From a checkpoint of a small transformer trained on Wikipedia.
Size: 13 layers, MLP 1344 SwiGLU.
Architecture: RMSNorm before each block, rotary positions.
MLP neurons of a small language model. Each row is named by its layer, matrix (down: output weights) and neuron, and shows model dimensions 32-159. Each number is 128 + 24 x the weight over its row's rms, rounded and kept within 0 to 255. Numbers have three digits each. A neuron's up and down rows have the sign that makes its largest values positive.
A block is one neuron, or neurons of one layer that tend to fire together. After each block is what it responds to, as a language model described it from the Wikipedia text at the highest values.

L3.down1187:154094097137124078102111097146148126150067148140119139118152114123124110137119160160133101137116141120146134098129102108113122158132090122126125132059150092160116093106155152121117148095133158132146145136129115150157165175134174139124121077153170121142173089153136130144056091115122093141116155102134107122136081144102141155154117123105152123131122136144113144111116156122127093141118
Description: Music performance and release terms

L9.down59:146139158110174099086144135166145153091122060155137109155084141137112164143152113104082148122164167151136131145121146128176123152113135127087073127173089161128133129129175139084156096153105124123164141093128102137112125103179116141128141109164086122169148100123121095149111117120144132106107103144138110154102129095116172139148145115147148110126157100100111147090121102131127158149113
L9.down460:115158129099161134119120125171133142132128083150125147126112112142122105105172102106148158097138134124138117138098121141140154121158176129107132115128133098117151154145156103120107128145160156122144183139105082099098116090128103109130117114125117140111129132145114133132175078146138159131081124191131078174124143101131175114146124129132162166011111156120097138141134074133122142139137
L9.down910:123135165145143077081138108152137156144123109166114113126131136102151113114157129143102129119160169154088108132104137164132112122072138157159131152124100172134153139128108113137119080163113119123128156121135126097124119089131131169164131160124110122161158116152194157120127121116118121119146109128138144156104143134127165138146145093131134130102098126129125126116127131110106109091102
L9.down919:115144125127097125114110120127152157116108135107118115131123150159161134127074086138145151153104133158088115120162123175151147149191091145104135142148086133156131137135147133156112149145150090134141126123124152079123143123131119081137162171106094172123128160152107091197162115109139143131117111129148146113090108126161137126118110137119111112166092102127123144128118112115126173125150
Description: Slavic name fragments

L8.down2:169083110133148135134142123072132102138137106145151117094125120126119162135143150119140105124140092135106139146118174131131093142084114136135177132144116130120090167172094166108167178162114139116132124139105145116116129118120129134155138156133141146166128137179145148106158160159143128106136175088122142119138144100135110129130146128136193074132130142106109117169122157122163000123147
L8.down10:128147112095154111135167116142133142146117092176155173150135150137118105131109137123083150136161118097158094096133108109126084116089180144158131080077125114140143103112116118133106128137137114112124104158174108118140106138105148169124067140133157114137137154114153120102126112134148144120169114176116130136128135121135092112151082133116080099115124131151095165126144138109116068143088
L8.down37:102123123179140102108086144169153143114133116131109113115129171146104167089112123151088145140137077119138115102150173174119104116104104109148167156120082104134129104128121133129155095138140147102165120102128119133120133168131107142145106118148121094150159110136138121109146144109130161118109128127129126156097105112179134124150105149149151128092151121104091149154105148089123114147152
L8.down206:129118124120123170147133077129136084100097113126093085130101114153151156144128108140111107139155119120126150123121180085129110091170150147148164137091132150139100108115096113077091119144109117138119108144111129181145154128161112125141149109132183093124110092130146118178140106178135135103120132125098111082147154135130145162127143129126152137170121120116092088111103111121103160147155
L8.down279:128075160140101153181160115073108139109093134125171139131126151136089122119108130126132114131128105119130128135102117103137122153101116082127078125109120095125105126117113123113106147109119110141149099113115131106136113136124144160115115079113139120126141150086127122160135134140151091106119146117057110115130119123091156158095132132164111141183114118126089120172136134102108070122127
L8.down291:195143131153166127122104156092116165131125160159083111192144105182129115117137099133131098107121094097148147138140100117131167139157123141135128141130085094093089128106133131135123150173140132080117091159071116150116107134181091130099132106128118134134139140146128119166143084148107137104127124141145136139123142112112096154146114134131154145039117118121076120149127124145101153160139
L8.down308:100156145138139119136121134123165162118093127129111125103100077107104124141151151147127126116114133113095132153121102103065098143157118104157131129099071123154148066153124130130110129120113119138154123112133127068135121162119159161139154143127088085133116138174122135136131158072101106156127092121070115102121085085171126156124148139123141124096154130156161111126117159119165148074124
L8.down343:135116115122154146111109138117169162114105158137126159156144139119129116128120163142124103108162112120156105110144148082116141136114094130121116132131105098136125143127102146149146123140102111120137103174149142100115126105108149145154135125106111145140095103114142128165095137165139115116137127131174128119116149120133131140119141130130131116133175098148118134108103133136136199129136
L8.down464:123151134114131131109105127122107123083137135162083143107138137135114166133130123127079165137107090160136190107145143116147139122116118136102147070129104118158120127128086165104135096114119110140122121149108148152135141147121097116140132125113127106093083111160083140116089054129107141131117164117075138143144099101129180131113078147190138149168124103095123097125123147118097137095128
L8.down692:164113176106159138124153106096160124101136129138147131134120118139150160142100107161116109142141155154126123166089108149144113082151085115160129130108154119146175122128161099142132086153134115131117107123090136150115149106143144112099142142156094137150143144110128060126189070133122144132134118096119128098084125126174137184091111133138165101104140146142154128104101132138100116120139
L8.down781:124136144118133114113129132114111148145074109119163168131115162134149158143072097127118088111136139196171148120132134127142133152154135077126127164131150156126118136123139136154139143131129127119113180126113124161090134133155132143107148138122123148121092091153119101099139135114134127122113096129165134063119121138155118106174099054115169122106114165131097165111138107104123121124166
L8.down816:110095171183117127085101149124118115118084082110114117132124135128150102135087135114178121112094138121166097116146175120084142067158141150139121128150125093124119138120121163106127137114103143126125133127110109178114136119129167116105116154104129134151107151121111097128146134125126147141155138105109108149103070113076127125134127138146164104162141133145065120150148144150158132158162
L8.down929:148112129104178121072151123182118113138140140113123115130111130161127156136159124131137131111157122118118155169146112089128096152149118096142185111146112094118149151124139091124128112103099089131130075128094122166162131131107130106114162160109123106098105142110134142169151167096131096139122088130134136097097187144128113109138111101095122102083140143108122073139151077143130166137121
L8.down974:147151128137136089123148092121112118108107098119129068143116100111168155110125145171141131104094099142066090145116177135126123165150130136129130165154139155123104136148104133102148138111114105165160144102144124153095118159134124135124126130118176136150104089229161121136148111132152138180153109102131131136120167143140158138086112114128098095099140137159160115112135106147131067139108
L8.down987:126077119133144207130126158131127122139120141115115134160130164094123071121095099101137142139110157181106139157137087154166099133088115077077156163148148101085139127115145132134091125124136103118155120145170149123119145139120130157151073139078185120123147148177123105134158144140108159146123138078163107161152140166166109149115145112105109127126144111115166145108109146145101129154179
L8.down1062:109109102146138182134151168101136106094112162166109145164128123164098132120134146121143095091110105128140095161163126079142146099140080128133132122142115104106157115114161140118108108164102126151155150163151147084142144103150145100085074113110132126154108132097183094088150117136159134117174106093109103157133125118131130114078099098096187131104166081117119133109117119131107195127117
Description: Foreign proper-name word endings

L8.down33:143166143080165103142107115147123102148204153107153109145126144130123123125130163139182131122143123141115131120094155151111132110141111118119151146133134104142190109127107147121124157166158118153133133131096185121134167139156125174115150124153152121122104082120149107157111173112132118145132100099166119090094143119161094170145105138135097147199092150145076149097149183146124195134142
L8.down109:134127160121131127092114145110068093155137124118159122092101121097144128137148150113112142149127142148119136134124099146083101149117151122146096096101169153131109123138147104169091137120136121123060134117154136137147123116092144132126170142143162140137111114155136160164147112128148109107107145145129138146089137094183095127140132119132131112174104096112092152103155128174145133129132
L8.down200:098126123114138088140160138114136112125102159113132111161136166166120113141123168133120153113153116162164163131144129113132128149180159173102174164135148144174128136143139131100135119124130134132141143170129182167104116097176132139096120113154132137133080107122108095093128145119127139156141090150116133108147167171171123159090132148107133155099136151120169142137083125125136105133136
L8.down232:124131180105132172098182130119123132086131143092135139166125123128129150134098085099149131141193089123133144140146165089135120118156155164103100192148073127119149103078127153138170145180123125140117123125170159101131136144137145107121102146121150124125155175141124146138110102104059112144129097121127154125165115095168135129155100103133134139065093093127143146090132099136149084144135
L8.down320:098065106105101170135122117134163124129120129115150161152151149168098133132109129093102109080129160129098115134105100154146109130131181165091147144086121119093128150141104103118110145129100124157171139177146105126111131114139129094097114143111096147137138141105134119088117135148130159108146108122095124125161116144120158131108138151117158097174170083115137121144098165136102063145132
L8.down420:104168151174133148156141177155109120115110178114152127099147118134101107108109126121112138106136084102143176055144194121148145122139108097140111107121131132115115115190097120179091113061114136101077127153113116156115133114102090144154156155106096133190142123140159156118144122089125146106123144136125128104134156068135105105108118174128123133062101136106103121154128147103141196119126
L8.down496:127129132112079122107115112113152108144143146114172111110137099129188115145104121149134120104144130137163104126115148118120183122139158113159175132134099139151132103092158115130177152116150127139103125145113138125094134106122164120163156094158157076096174134061156113121111126132103153169120113129155127097131118107120127087154139131135204113133118113158122134075102146114153100133125
L8.down505:123114130139132138124150154149141141144112133137088136122122064138116062145141111127114101129091149095125178163130135147083145099198079132158103125107140144150146127153125131094113130116139145112110154092090137154193127119120134117120161130131110115136134136159124091148114124154116102111102137132045117116168133149141134131147116122109112106047130110141133114092126136099147123102143
L8.down590:101134102140104119104141161095100159116132098129175112126111135104131113102109088108119136119162159147105136154132092086109162108127120133128130135082140144093149123079152144141134139155141130134150132125132107139104158157145166167131184154151148092144138126104108174145130134134096157137114121103133131118071134060128096148171122128113113192189136101156117107118096119129130248131118
L8.down746:106113104125132107112108174079135168112171121131154115139111110155154111094146104124118123196125134119129172098126143165161107124134112100090150139116118100109148116162104169128136164137130128082138101093116153135129158155095131113125142136115137130167136109119158113128145105096130106120100123103070146152122109132099166120128168147141109158204133157097164143117140168147104095138153
L8.down798:115141139121155139134121156132099134129102136139134144146163125130097179147108123139119157186120134172139086133136106104098127157136108135092102123108116146131135137128128127130128141171138093104154122121118152122144160094073127151122151148153134128100122098145129091103135144151099174111165168155151152110171118142144113158152136126124126116118124167156111203136150131114117118075111
L8.down932:122116073099106084097109133145110112140142146139092105113122139141173077103154128184139111105120155162164105152126094122156087104114110119170165121136125119169106086149131120108129137138150118144118112161142156147123117157139116150082091146102109087103119122131139163160179139153148148128098083158105138152127151142178112114103081104118104150239182112099138124054117141181130092109101
L8.down933:129160149160121131110108113170136135118170151068053148159101162154119127124148044137148105125132100104080130144122135101137158136072118128154171104096105160162123091112133078152141181134063122148133113151155141127165113137109131097109118088095127099110106173132088087139144154115118153110116139139140138144141126130098182077123124132138134143115083154116141155128151106134101084124094
L8.down999:136104120160126115145122116124119137091126130104186137114158091086140102097072137143124149140150156119143146139134105105087112121119154128075126118135160191157109074154141106123120122111125142098115144090139133155102115174139117129186139132126148093142151117139135128166150161124154136165130130096127101143117121157144112091114144139114112155184165128162108134111098128100153094133163
L8.down1145:091152155144105103133181168157097184114122171122105110145109135111104080163170101111163118155119123137129095122104150137124115076128099099092137134136165158170116141121109141129127145165163137105129108130134144138124131109149137105162153141120110134155185108126146157139155089125133110132158120175115087103126110120117095159163114151099103124074121125116136123103130110095160137138142
L8.down1167:145132181174162098143140090159152084150116136090136138100150123089120162079130119127153177153120146129109143148131133103099112082132142079084133177127112129144122133122130166113132127116084170119108140123147111141196116125161100110145151109134138135140135116131120162146161162143131146141139151137105142131098113114159099103116096112124164107230125148129147071132167108147158178103148
Description: Music release and discography details

L9.down24:121157106147129169107119112158127117101127162080142158119123162189162136138111163131141146126135114109084124131119096106125117109150076121065154116092109104122152129121079157135103140162096151151163123135092142122160127137180128113095122093106131138118103132119118067139126148138120101158125108108151098120091110098116095157082123138165122110065102195116122125128090136160139140143120
L9.down788:067129110100136113128131150107115106139094147160143114152145131094130135101133130091133107151128109136110100118110119147105130152110101128161129093114150129122158096099107126099152122175142149141169114161170117139181119124150085115071119164127097126132082158137124124122132139153101124130116119157116147174161171123094146173122133062138123171105095133108106132123183136093110109092096
L9.down1007:131133123104083139126096177113099129166118127109125123140157107068126183162142130095152130137146156184120126108154126145147140118129127103122129126124135138095124142111159153113166140153107141114128119082199167129169202145122098124076163107148144149112107144124101094124124131176096133162165130104130111121093142092145124131137125161133092167166145116144144113112099118142114048085107
L9.down1290:100144114131135094125132145162114148141134127168082062151127114126152150144168136127184160101151152140116116098111135135132115145090132125118134137046151099089134159102113135138164100131158104098118106162144099156137085121129144176162092141126125152134128142115121134129124169144148156137149123141170138147153113111105106112113134121119136102117116131134106147140119128131150070115175
Description: Record label / distributor slot